{
  "num_hidden_layers": 8,
  "hidden_size": 384,
  "num_attention_heads": 3,
  "num_key_value_heads": 3,
  "head_dim": 128,
  "intermediate_size": 1536,
  "vocab_size": 12965,
  "hidden_act": "relu",
  "norm": "rmsnorm",
  "norm_place": "pre",
  "norm_eps": 1e-05,
  "positions": "learned",
  "qk_norm": false,
  "attn_scale": 0.0884,
  "bias": "all",
  "tie_word_embeddings": true,
  "parallel_block": false,
  "extras": ["capped logits"],
  "init": "normal",
  "init_std_qkv": 0.0219,
  "init_std_o": 0.00546,
  "init_std_up": 0.0219,
  "init_std_down": 0.00546,
  "optimizer": "muon_variant",
  "learning_rate": 0.00245,
  "lr_mult_down": 0.7,
  "beta1": 0.93,
  "lr_head": 0.0129,
  "max_grad_norm": 0.5,
  "warmup_steps": 200,
  "schedule": "wsd",
  "decay_fraction": 0.582,
  "decay_shape": "linear",
  "final_lr_fraction": 0.0,
  "batch_tokens": 131072,
  "max_seq_len": 512,
  "doc_mask": true,
  "train_tokens": 457200000,
  "max_steps": 3489,
  "dataset": "wikipedia_en"
}
MLP neurons of a small language model. Each row is named by its layer, matrix (down: output weights) and neuron, and shows model dimensions 256-319. Each number is 128 + 24 x the weight over its row's rms, rounded and kept within 0 to 255.
A block is one neuron, or neurons of one layer that tend to fire together. After each block is what it responds to, as a language model described it from the Wikipedia text at the highest values.

L5.down172 [118 158 139 107 107 146  81  94 135  85 129 125 153 125 118 134 129 149 140 142 151 132 153 110 138 140 173 133 131 148 209  97 116 137 136 133 150 100 114 131 153  97 135  97 112 154 161 115 128 158 110  87 175 117 129 135 143 163 127 118 159 141  90 123]
L5.down237 [114 167 120 131 135 143 142 154 140 100 144 140  93 157 124 102 152 122 122 181 119 111 117 146 149  81  51 107 177 149 140 129 136 105  89  80 104 118 137 148 118 112  49 149 117 129 135 112  99 151 161 122 119 118 119 154  95 110 120 127 159 110 131 132]
L5.down308 [146 109 109 105 107 132 147  69 141 147 107 108 132 138 114 170  91 132 108 107 133 165 133 162 120 149 157 130 138 121 139 135 113 176 129 154 113 135  84 131 138 149 128 144 136 127 126 119 102  79 109 130 125 112 143 133 139  96 133 143  62 126 141  97]
L5.down350 [100 151 139 133 134  86 190 108 121 138 138 117 172 141 123 128 109 122  76 134  94 123 161 131 135 141 135 165 133 139 135 124  87 133 137 147 104  84 134 140 155 132 126 130 116 151 135 153 143 115 140  54 153 145 119 121 127 150 139 144 132 129 130 143]
L5.down418 [137 217 120 122 108 124 125 126 163  63 152 112 123 113 133 153 125 122 126 111 138 137 106 137 142 115  81  69 133 104 110 120 135 116  98 115 150  85 104 113 135 126 144 144 126 138 114  85 104 123 184 110  77 176 155  73 149 160 139  92 130 133 104 135]
L5.down557 [138 132 111 107 116 129 143  98 152 123 163  62 114 129 101 121 103 126 142 133 145 167 105 121  95  98 104 116 138 111 127 155 151 164 112 115 163 149 118 150 142 132 125 127  95 130 115 191  91 175 144 174 120 111 153 153 113 130 122 162 138 102 137 117]
L5.down604 [ 96 129 200 145 136 105 103 152 124 129 172 120 107 131  81 156 153 134 102 118 139 181 163 129 180 118 140 159 101 120 130 101 114 115 137 169  95  69 104 151 128 131 137 137 139 149 113 129 151 148 110 105  94 172 140 108 115 120 113 131  80 122 127 111]
L5.down639 [162 107 123 166 162 107  90 183 147 110 141 154 124 136 138 126  86 163 106  98 109 121 135 104 116 122 169  91  87 114 115 169 136  90 138 206 167 143 134 137 104 132 141 165 117 152 149 115 116 151 123 155 103 133 148 126 154 152 163  99 147 116 114 122]
L5.down795 [129 109 116  90 137 105 138  36 154 115 111  94 144 157 139 134 114 142 124 116 131 167 116 119 141 133 157 104 154 118 124 172 120 124 125 200 121 129 135 122 138 130 144 104 150 139  78 108 151  82 117 125  80  84 124  99 113 113 153 130  63 132 119  90]
L5.down811 [ 73 108 131 107 160 141 128 157 133 164 152 157 136  95 141 104 157 125 110 132 109 183 127 100 102 121 157 118 141 152 138 166 136 120 132 120  92 131 128 144 126 151 107 104  97  63 131 122 128 152 117 131 137 138  92  89 167 103 160 103 154 166 121 155]
L5.down934 [133 133 112 149 127 144 114 119 174 136 133 129 182 152 135 163  67 135 121 163 149 142 137 136 131 170 133 126 116 157 125 136  89 149 102 165 102 103  98 125 134 123 118 112 135 152  88 128  97 112 133 114 103 101  98 130 129 144 170 137 128 133 137 124]
L5.down1127 [134 141 180 119 141 124 106 130  93 105 140 149  95 123 133 124 161  89 115 187 137 122 117 143 121 113 139 195 113 127 139 123 127 135 159  99 123 121 136 122 101 111 107 110 116 123 131 114 140 137  97 126 159 155 154 131 108  95 119 138 162  80 164 155]
L5.down1153 [129 128 118 119 140 111 107 155 158 123 144 107 152 137 120 127 141 198 126 174 143  91 116  90 164 116  73 129 185 156 121 122 106 122 100 102 135 111  88  96 134 137 112 132 137 107 143 115 117 170  92 150  94  97  98 102 134 138 145 136 150 105 121 136]
L5.down1287 [102 141 122 154 145 178 124 121 128  69 113 143 191 132 142 140 125 155 172 144 138  98 101 133 117 158 164  72 106 150 143  99 117  88 129  99 150 140 167 109  81 127 142 130 140 149 119 121 110 169 159  91 145 112 106 118 100 109 149 127 136 111 141 129]
L5.down1359 [104 139 135 117 146 131 160 115 106 130 119 157 143 103 138 103  63 154 121 122 143 137 158 156 150 175 151 126 132  94 149 152 156 103 112  76 135 123 109 159 147 143  96 161 119  78 134 118 100 128 118  80 164 173 141 105 149 136 100 102 104 134 176 125]
L5.down1362 [113  63 152 144 139 116  88 136 118 158 161 107 114 122 140 140 109 132 129 134 107 154 100 168 182 153 136 133 130 118 146 137 163 150 144 112 116 130 127 120 170 106 117 113 123 149 103 154  98 121 122  95 110 152 105 186 100 171 113 138 124 138 108 138]
Responds to: Personal first names. Final token of a person's given name just before the surname, in name lists, tables and credits, e.g. Matt, Rich(ard), Sylvia; occasionally inside surnames like Seag(al).

L3.down1135 [116 110 115  83 175 115 107 121 150 178 162 118 155 161 154 122 141 127 142 119 140 153 113 109 117 140  73 108 115 150 160 101 131 116 151 163 119 130 142  71 118 132 100 133 136 154 111 151 152  89 168 100 124 110 122 119 113 119 137  90  95 154 170 179]
Responds to: Passive participle after be. Past participles and adverbs right after a form of "be" or "become" in passive constructions, e.g. was renamed, were largely, became widely.

L3.down1002 [124 110 133 155 107 119  89 161 125  94 141 124 140 141 101 131 174 102 122 121 126 127 144 142 128 129  92 125 129 141 123 137 147  83 123 116 130 140 139 186 132 115 135 148 152 119 133 122 139 143 105 147 134 178 131 126  98 149 107 103 171 118 152 138]
Responds to: Personal name pieces. Word pieces inside people's names, mostly the first piece of a surname after a given name (Mark Rob-ins, Greg Bald-win), sometimes mid-first-name (Ern-ie, Gl-oria).

L4.down211 [148 110 170 146 114 141 131 132  84 147 158 140 131 163 145 156 126 128 131 138 128  85 129 142  97 108  87 131 102 124 151 126 120 116  99 127 115 136 171 120  89 114 124 154 161 116 121  84 136 112 123 138 147 124 121 111 100 125  94 119 135 143 164  81]
L4.down814 [126 150 165 117 133 128 145 104 153 170 171 109 114 116 155  77 173 134 117 116 148 132 108 202 131 154 119 155 102 181 118 136 148 105 118 111 201 135 110 120 142 122 135 159  66  92 121 177 155 138  80 143 121 126 115 140 149  97 147 137 139 125 119 112]
L4.down821 [136 128 126  91  99 136  90 126 126 132 163 105 120 137 104 115 133 126 122 131 140 134 133 109 110 111 175 163 142 110 174 149 150 123 125 139 133 108 122 141 100 173 137 121 152 102 166 121 143 168 176  99 117 132 112 164 107 111 139  80 140 127 127 163]
L4.down1054 [162 130 189 174 129 148  85  95 132  95 141 103 174 115 164 108  90 150 101  96 184 126 110 114 125 118  83  82 101 143 120 121 130 141 149  73 156 151 127  95 110 112 141 147 164 140  95 148  79 151 164 127 122 134  94 161 124 115 121 167 153 118 146 189]
Responds to: Match score second digit. The second number in sports scorelines after a dash, e.g. lost 1-0, 2–0 win, 6–2 set; weaker on other post-dash numbers and random word-pieces.

L3.down406 [121 160 125 130 106  75 121 131 184 104 165 161  95 136 121  96 144 142 142  86 139 113 106 132 122 145 124 154 155 149 163 152 157 178 154 116 129  95 124 162 126 107 121 143 174 137 169 133 103 143 132 128 118 126 123 117 139 128  93 106 128  94 141  98]
Responds to: Competition titles and results. Function words and name fragments in sports results and records, just after "won", "record", or inside event and division names: "won the", "the overall", "Doubles".

L4.down605 [126 138 148 123 102 104 102 151 159 126 117  97 154 123 132 139 137 144 146 153 163 130 125 126 146 146  86  90 112 183 110 119 105  93 119 137 142 132 118  99 126 121 114  98 113 104 119 113 145 133 129 117  94 122 151 105 130  88 127 146 124 141 162 167]
L4.down612 [ 96 114 165 104 138 134 160 169 116 146 139 142 107 146 145 148 139 137 137 172 108 143 190 127 120 153 104 106 119 134 115 123  96 111 146 122 137 133 102 123 107 167 145  95 115 108 126 127 135 101 137 101 173 155 159 164 124 128 155  97  86 126 163 136]
L4.down1210 [ 78 121 132 186  85 115 126 103 158 114  96 141 105 128 119 148 131 139 109  95 154 134 132 165  88 148 154 143  99 133 116 142 124  85 133 149 137  65 172 132 191 117  82 118 104 137 126 134 104 123 138  87 140 126 111  68 117 107 147 111 138 139 127 100]
L4.down1515 [131 161 169 123 110 128 135 107 149 130 165 105 124 154 105 134 128 165 111 132 165 137 118 153 134 138 127 136 119 160 132 117  78  79 164 141 117 124 159 115 150 151 100 110  97 137 153 144 106 109 123 106 114 139 133 129 110 118 163 150 139 156 104 127]
Responds to: Passive past participles. Past participles after forms of be (was, is, been, being), often with an adverb between, as in was released, are covered, been rejected.

L5.down151 [138 130 174  97 116 137 123 119 115 150  90  80 146 150 116 130 127 130  77 122 125 115 137 142 167 123 126 110 122 136 155 136 160 149 111 113 142 128 115 125 161 128 154 149  89 124 127 122 133  87 129 131  67 148 144  95 138 137 105  89 103 122 144 134]
L5.down315 [127 146  80 134 173 131 131 109 152 100 132 113 113 121 136 157  72 160 129 154 124 134 156 136 123 130 113 156  76 115 115 100 114 116 183 136 162 114 140 110 132 141 142 146 136  85 161 126 159 108 128 114 144 115 172 165 134 105 117 158 131 157 117 122]
L5.down455 [146 145 126 113 102 143 109 137  97 134 115 137 135  90 133 148 146 118 137 117 134 123 127 173 122  89 137 149 120 129 120 118 101 152 143  88  95 163 117 104 131 105 138 144 163 164 106 110 110 146 135 131 119 195 114 102  76 116 151 133 165 112 175 143]
L5.down540 [ 81 142 120 138 118 111 106 137  87 148 132 115 177 113 102 123 169 140 132 103 106 124 171  99 120 155 111 114 133 103 150 138 177  91 135  85 130 135 127  92 156 130 129 112 105 155 124 134 157 133 107 117 127 153  88 127 166 141  82 112 174 115 120 162]
L5.down576 [127 151 145 160 147 178 110 136 108  96  93 163 130 107 113 124 104 114 133 124 115 134 133 135 134 121 118 142 164 106 168 118  96 131 147 155  97 114 122 108 130 161 118  99 131 145 145 127 137 178 160  96 143 115 119 114 103 118 115 102 163 140 123 101]
L5.down671 [ 96 113 140 106 133 123 120 115 147 161 102 104 125 115 131 144 106 154 120  87 105 124  60 116 103 151 112 124 131 104  97 138 134 159 158 103 125  98 117 123 116  88 114 151 134 130 112 123 131 114 104 146 122 121 105 122 140 135  98 103 137 148 173 195]
L5.down702 [ 73  96  86 113 124 130 166  85 114 168 121 111 117 119 114 168 116 149 149 129 128 127 110  99 123 113 100  76 126 148 121 120 126 139 142  65 151 120 121  94  83 150  95 102 127 136 164 116 131 144 107 116 142 167 153 115 106 127 168 119 134 140 159 128]
L5.down789 [124 141  89 141 147 123 128 107 119 163 107  81 147 122 130 132 149 131 147 145 127 118 146 124 106 133 104 146 113 161 138 145 138 117 151 164 150 110 133 133 109 144  93 129 110 123 176 119 135 140 103 122  72 149 137 103 138 140 174 163  92 136 143 121]
L5.down794 [133 158 156 132 102 113  77 162 160 129 129  94 147 143 136 109 157 137 127 178 150 155 120 115 119 127 135  89 141 138 151 120 113  97 175 134 156 113 171 157 118 135  98 106 117 141 123 161  96 126 155  90  96 178 174 119 137 101 104 112 151 128 131 114]
L5.down932 [134 140 143 130 113 113 150 130 135 155 153 180 113  96  95 134  66 149 127  98 123 143 155  63  96 115  80 132 141 150 136 142 145 106 120 125 163 121 130 162 103 106 132 113 145 165 163  97 113 153 116 117 116 164 143 112  84 138 101 105 119 134 118 120]
L5.down973 [110 128 118 139 159 146 158 126 106 128  90 130 150  71 114 163  95  90 169 180 124 116 133 144 142 135 117 116 124 119 109 113 104  77 120 125 161 132 146 125 125 160 129 116  99 151 189 102 164 134 140 142 104 109 135 130 140 119 140  96 120 135 121 204]
L5.down1181 [ 98 150 117 121 171 121 161 170  82 112 122 101  92 174 101 127 115 155 102  81 153 136 120 134 105 141 122 106 129 120  79  84 135 104 146  76 127 113 157 113 136 149 115 150 107 133 134 163 153 164  99 120 142 138  92 123 125  63 130 108 133  86 107 140]
L5.down1354 [119 139 103 151 122 130  98 156 146 158 124 135 131 103 118  88 106 105 118 148 117 118 153 128 119 117  85 102 130  95 108 135 120 108 108  75 121 127 136 103  95 133 110  97 154 181 119 160 184 114 122  70 142 138 148 110 106 142 156 152  93  98 158  81]
L5.down1360 [113 163 110 122 125 123 154  88 140 126 113 143  81 105 167 109 125 116 120 168 152 126 126 124 117 142 104 133  95 142 119 126 111  95 153  98 125 155 106 130 129 152 119 147 112 163 167 136 144 112 125 176 128 153 145 116 109 141  58 110 132 116 132 144]
L5.down1473 [ 92 153 164 135 156 110 145 118 128 156 162  82 111  85 140 160 138 141 117 138 130 102 133 124  97 141  78  96  95 121 156 104 128 107 161 137 177 133 142 150  93 124 101 129 101 132 133 132 141 126 126 110  94 176 130 143 124 101 151 131 119 155 140 118]
L5.down1532 [ 85  90 132  95 182 136 135 132  87 157 125 104  76 131 130 110 148 137 106  76 147 105 160 173 125 147 184 140 144 149 123 105 140 103 103 133 140 108 135  95 141 122 144 152 156 145 152 103  98 151 120 126 112 103 177 122 103 121 125 157 100 102 157 175]
Responds to: Participles before prepositions. Past participles and measure words that set up a following preposition, often after is/was: located at, known as, built by, 25 mi to.

L4.down18 [123 104  92 136 106 150 132 134  95 110 119 110  96  89 132 115 114 125 148 122 101 137 113 135 113 126 152 125 116 200 140  92 107 107 143 118 123  94 138  99  96 114 142 107 171  71 133 128 134 101  98 110 171 154 147 132 125 155 111 183 177 106 117 114]
L4.down342 [120  97 153 125 127 124 103 137 179 139 138  92  86 118 122 101 109 150 137  93 114 120 130 147 110 163 139 114  86 168 135 167 123 114 164 112 134 119 204  98 128 130 124 131 141 118 152  93 155 130 120 168 117 130 142 111  91 103 179 144 139 128 120 101]
L4.down413 [134  74 128 158 137 124  45 157 122 123 144  95 167 110 141 150 124 101 163 119 156 166 125 157  92 119 101 148 126 118 123 144 116 134 122 129 160 160 121 132 148  88 116 167 139 100  89  87 163 135  96 128 168 119 126 145 116 113 138 169 130 162 157 106]
L4.down1120 [144 125 150 147 148  95 137 131  57 144 142 156 111  93 124 138 101  75 128  87  83 121 131 129 131 137  73 126 146 133  93 155 136 120 108 116  93 152 129 124 135 113 142 137 145 140 140 155 136 128 137 103 189 129 109 119 120 172 163 150 100 110 145  91]
Responds to: Mid-word subword pieces. Second or later pieces inside words split into several tokens, often suffixes or names, such as oblig-or, prosecut-or, Lic-in-ius, Ver-d-asco.

L3.down877 [174 153 165 107  99 177  97 151  90  99 147 100 121 128 144 143 161 136 143 147 135 120 121 121 116 107 162  99 144 120  77  77 137 112  98 131 108 114 160 115 128 146 151 100 128  79 133 176 100 154 155  94 116 153 113 111 136 146 129 125 136 137 104 100]
Responds to: Mid-word name fragments. Short middle pieces of rare or foreign words split after a brief prefix, mostly names in lists and tables, e.g. Ag-n-ese, Am-b-ika, al-ph-abet.

L4.down318 [ 75 120 135 179 172  97 123 146  93 125 148 163 112 128 121 152 145 112 138 144 109  89 157 150 143 125  97 149 123 105 131 112  73 122 131 101 155 131 145 168 137  95 110 130 124 106 122 106 125 153 137 110 115 169 127 121 134 153 145 110 173 112 114 101]
L4.down361 [113  99 115 137 114  96 132 126 130 101 153 119 161 133  90 131 133 112 148  70 122 133 123 136 132 131 121 166 105 103 117 121 161 108 169 130 167 137 124 110 122 103 171 123  74 150 138 125 138 104 112 114 125 115 138 113 119 125 124 148 144 138 127  92]
L4.down441 [148 120 151 147  92  94 112 121 123  86 145 118 139 131 183 138 138 141 102 121 164 136 124 130 135 138 122 176 136  88 131 122 104 101 172 114 150 109 126  97 111 137 119 128 106 119  90 121 143 135 110 111 137 135 178 120 140 121 102 114 119 102 128  94]
L4.down908 [102 130 139 126 121 122  78 152 144 111 125 108 107 136 130  98 171  97 117 105 147 141 132 143  84 127  44 130 113 121 117 182 118 125 197 106 128 178 134 122 104  90 117 105 110 103 108 121 129 118 164 166 137 136 142 133 109 146 134 132 151 158 125 131]
Responds to: Surname-final word pieces. Last subword piece of a person's surname completing a full name in biographies, sports tables and credits, e.g. Ask-ew, Corazz-i, Bark-ley.

L5.down7 [160  93 106 145 141 123 111 124 112 136  89 129 111 141 120 126 144  85  96 111 181 141 118 162 137 123 132 109 105 147  85  96 154 122 125  46 103 125 157  93 141 168  99 136 125 120 119 102 129 111 123 141 102 146 138 139  95 144 119 123 153  96 108 122]
L5.down13 [115 115 131  88 123 110 139  92 119 163 104 131 131 152 169 160 140 107 144 109 103 108  94 118 142 134  99 124 115 107 110 121 141  98 139  71 127 129 146 103  92 117  90 107 113 122 133 100 142 144  75 153 114 124 121 136 127 129 132 170 165 137 136 118]
L5.down15 [132 119 133 145 181 115 109 134 104 108 117 128 127 169 112  97 100  91 104 170  91 143  68 167 157 115 152 147 114 118 145 175 140 111 108 109 127 100 150 150 141 147 136 147  93 148 113 119 164 161 151 135 105 152  92 146 121 123 120 127 131 129 142 106]
L5.down56 [101 143 120 154 129  90  98  80 139 128 119 114 127 129 137 137 107 109  96 113 122  97 124  81 119 159 165 116 115 135 141 116 116 175 117 141 127 147 117 170  99 129 121 143  90 117 131 115 146 137 113  92  88 159 124 108 103 112 100 140 145 106 124 130]
L5.down396 [161 171 120 164 125 102  89 125 140  92 160  85 131 107 158 122 158 149  94 129 115 159 133 136 116 114 142 123 115  94 133 106 178 133 135 118 114 175 147 156  84 143 117 145 132 159  98 122 115 111 146  98 119 125 119 122 103 118 156 138  76 148  96 116]
L5.down433 [188 137 127 174 159 123  97 130 119 112 134 109 117 113 108  88 166 122 119 102 175 139 128 151 110 116 125 133 148 113 120 140 129 139 131 153 119 127 165 107  77 140 108 111 135 171 119 115 178  97 119 132 101 138 138 119 128 163 146 159 137 112 159 152]
L5.down505 [146 117 136 196 159 101  86 151 118 126 143 124  99 148 143 122 132 148 125 159 150 126 110 103  72 109  86 102 142 134 124 146 121 155 152 133 152  92 145 138 114  90 120 174 128 169 171 114  92 140 138 100 122 168 160 146  84 161 173 154 110 131 170 127]
L5.down565 [ 92 134  98 146 138 130 126 107  97 107 153 162 137 134 151 122 129 115 119 141 104 119 142 114 148 137 161 181 120 196 128 111 150  84 115 160 102 164 135 164 146 119 123  89 152 119 135 138 117 123 111 112 105  84 157 124 124  86 164 106 145 127  94 162]
L5.down572 [147 141  69 109 133  98 144 166 142  94 174  93 148 168 143 129 160 137 111 135 110 147  80 135 122 103 160 130 104 134 125 112  93 122 124 150  94 115 202 111  98 135 105 133 127 139 128 138 176 135 151 136 159 168 127 171 130 137 126 135 117 121 128 134]
L5.down640 [198 160 130 169 122 169 104 149 134 158 145 162 144 130 173 129 103 152 157 122 109 152 124  93 119 111 135 115 139 139  95  75 141 118 107  97 156 153 131 125 136  90 129 154 130 189 136 107 117 115 154 107 121 164 127 107 141 139 128 124 175 139 116 121]
L5.down719 [127 120  97 161 138 107 136 122 104 123 129 128 141 102 102 143 129  76 159 113 127 138 145 133 137 124 129 119  79 149 125 156 100 174 139 120  99 139  93 111 161  96 161 144 139 103 146 114 109 112 105 164 128 128 194 130 135 143 113  90 176 104 153 111]
L5.down803 [130 177 153 161  95 120  87 176  95 150 108 120 102 170 103 142  97 146 145 117 124 146 128 129  98 111 128  51 105 147 163 100 146 115 120 109 177 147 137 119 139 135 113 108 165 153 150 117 126 134 136 104 150 137 180 151 120 206 153 140 114  78 116 153]
L5.down1016 [150 121 109 135  60 135 105 110 129 157 115 120  80  85 116 150 151 136 121 104  82 116 135 156 115 167 175 129 127 129 110  76 155 149 113 139 132 148 157 118 172 113 102 182 129 111 138 128 153 132 150 110 141 127 105 156 137 125 141 115 110 125  94 123]
L5.down1102 [129  91 162  86 111 147 101  93 165 151 128 119 120 116 100 111  78 128 115 113 146 132 152 133 160 116 143 148 134 113 109  89 100  99 160 107 136 116 104 117 107 100  99 144 104 124 127  95 138 118 139 155 142 115 126 142 121 140 131 115 141 127 139 152]
L5.down1140 [114 154  98 145 110 119 118 109 105  72 136 115 126 130 128 100 143 114 119 133  97  79 129  80 124 121 143 129 100 112 141 138 138 110 169 107 144 119 103 137 130 120 131 130 103 122 136 156  86 122 149 106 101 125 109 119 131 103 123 155 183  73 123 136]
L5.down1407 [138 136  76  95 122 140 171 130 115 159 153 131 115 106  87  85 132 143 106 130 121 151 121 164 125 150 164 141 155 139 115 120 146 139  89 122 148 115 116 101 142 135 132 109 150 178 188 136 128 107 145 152 121 144  90 102 137 146 130 101 162 128 110  99]
Responds to: Mid-word continuation fragments. Short subword pieces inside a word after a short opening chunk, as in ver-d-icts, gob-l-ins, leg-it-imacy, sab-b-atical, in names and ordinary words.

L5.down44 [ 60  98 104 117 166 142  97 111 147 159 155 151 103 116 155 153 145 105 139  90 102  91 115 135 139 150  99 131 151 145 155 107 143 128 103 122 112 154 133  93 152 128  94 143 106 177 111 138 135 114 112 126 159 145 106 131  95 111 104 123  72 123 125 157]
L5.down116 [146 157  96 163 156 135 147 125 118  88  99 123 138 115 164 158 182 130 132 132 118 141 150 103  92 119  71 109 103  99 114 130  85 164 112 131 106 126 127 122 154 121 150 103 139 111  91 116  94 111 136 145 116 140 136 170 132 105 129 114 106 159 137  84]
L5.down190 [122 119 152 126 142 104 196 118  85 133  93 140 106  99 145 113 109 159 153 145 124  80  73 134 112 125 130 166 144 152 149 150 117 132 102 111 141 123 162 154 173 102 122 161 144 123 151 159 108 117  91 181 157 152 114 131 139 167 133 122 108 154  82 153]
L5.down332 [ 80 137 172 120 101 135 158 140 160 142 188 119 130 169 118 138 133 117 127 145  82 113 115  92 123 130 139 109 129 158  95 134 184 114 122 158 149  98 101 139 113 100 125 138 120 138 117 128 146 141 121 114  66  99  96 106 158 143 119 170  85 113 132 117]
L5.down387 [159 141 157 135 128 130 126 104 119 129 137  38 121 128 106 138 143 130 153 100  74 140 136 144 117 133 138 154 150  88 110 103 131 105 143 123 125 153 142 146 117 146 131  67 145 157 152 127 143 134 162 119 100 105 157 132 119 109 135 137 158 147 126 113]
L5.down436 [152 135 148 146 162 108 137 177 151 144  98 151 107 140 167 121 140 119 143 111 108 127 149 162  98 130 106 115 108 122 154 140 183 141  97 132 146 151 136 116 114 112 100 146 129 143 136 127 118 117 153 144 121 148 183 117 111 122 126 155 111 138 143 142]
L5.down589 [133  99 129  70 124 105 139 101 130 122 124 152 107 146 146 131  96 115 145 142  91 120 103 105 105 144 162 108 128 139 126  76 116 120 131 112 102 146 130 143 101  96 103 158 162  97 147 153 145 140 148 106 148 130 152 174 117 143  71 143 123  94 137 151]
L5.down661 [105 173 122 155 142 112 140 127 141 126 115 120  66 128 142  95 130 104 177  99 147 162 109  85 115 139 140 140 153 133 124 140 150 138 140 117 120 113 109 154 152 131 136 128 141 142 160 125 136 106 106 124  62 121 129 165 135 128  87 145 124 139 186 129]
L5.down1015 [119 128 175 115 136 122 135 128  96 129  98 140 109 120 129 137 129  93  93 138 140 115 148 107 123  99  81 155 118  71 127 192 155 132 142 106 135 134 120 116 114 122 103 135 113 173 117 124 134 135 134 107 165 108 112 123 118  89 114 117 130 154  91 169]
L5.down1106 [127 101 140 127 191 122 144 159 116 124 113 158 123 116 130 109 163 128 143 160 163 130 116 130 143 133 143 119  81 111 147 138 136 120 111 132  97 143 134 142 147 181 129 178 145 151 136 126 110 141 134 103 109 124 154 106 175 137 127 153 146 115 150 112]
L5.down1165 [136 158  85 151  84 111 151 147 165 136 134 109 100 110 157 114 157 159 158  73 155 108  87 132 130 149 136 103  96 128 134 129 127 125 121  99  74 157  76  98 129 105 146 147 152 132 156 176 113 158 138 109 108 159 135 135 121 135 156 133 119  94 138 110]
L5.down1197 [116 132 136 179 111 104 142 132  99  77 122 151 134 117 134  97 128 133 146 143 137 127 150 141 125 150 102 116 117 121 156 153 131 130 150 120 155 150 102  91 153 103 103 142 117 110 172  93 116 119  86 107 117 181 150 101 131 118  90 134  96 138 130 131]
L5.down1231 [ 91 146 135  95 158  83 132 146 141 128 138  94 130  88 134 107 114 122 167  76 145 140 108  83 158 118 107 106 163 100 122 143 155 144 155 162 138 147  96 102 158 140 120 140 137 106  92 147 115 139 105 100 106  97 113 115 139 143 135  85 126 136 173 118]
L5.down1370 [137 158 111 124 143 130 134 114 162 124 141 128 158 116 136  98 118 127 135  93 112  94 124 125 128 140 124  94 118 113 126 150 161 107 111 122 134 117 139 104 105 107 128 129 153 121 138 133 138 159 126 121 117 168 137 137 144 150 148  93 132 134 139 136]
L5.down1421 [ 99 141  98 164 146 110 132 145 131  82 159 157 110 156 121 133  77 130 147 106  72 150 118 131 154 142 136 109 137 155 131 148 160 127 100  85 113 126 139 116 130 201 102 102 101 137 122 145 140 127 173 136  85 137 123 112 148 140 123 144 119 127 123 144]
L5.down1458 [135  98  92 127 132 114 141 150 152 120 135 113 128 132 124 122 142  74 135 162 124 148 155 118 119 111 113 101 191 152 150 107 191 142 125  63 124  97  95 156  86  90  77 109 165 117 108 147 190 133 133 153 137 130 168 115 108 130 116 103 141 141 172 143]
Responds to: Sports result outcomes. Tokens that describe sports results, like lost, won, to, in after Lost, scores and cup or weight-class names, in match reports and season tables.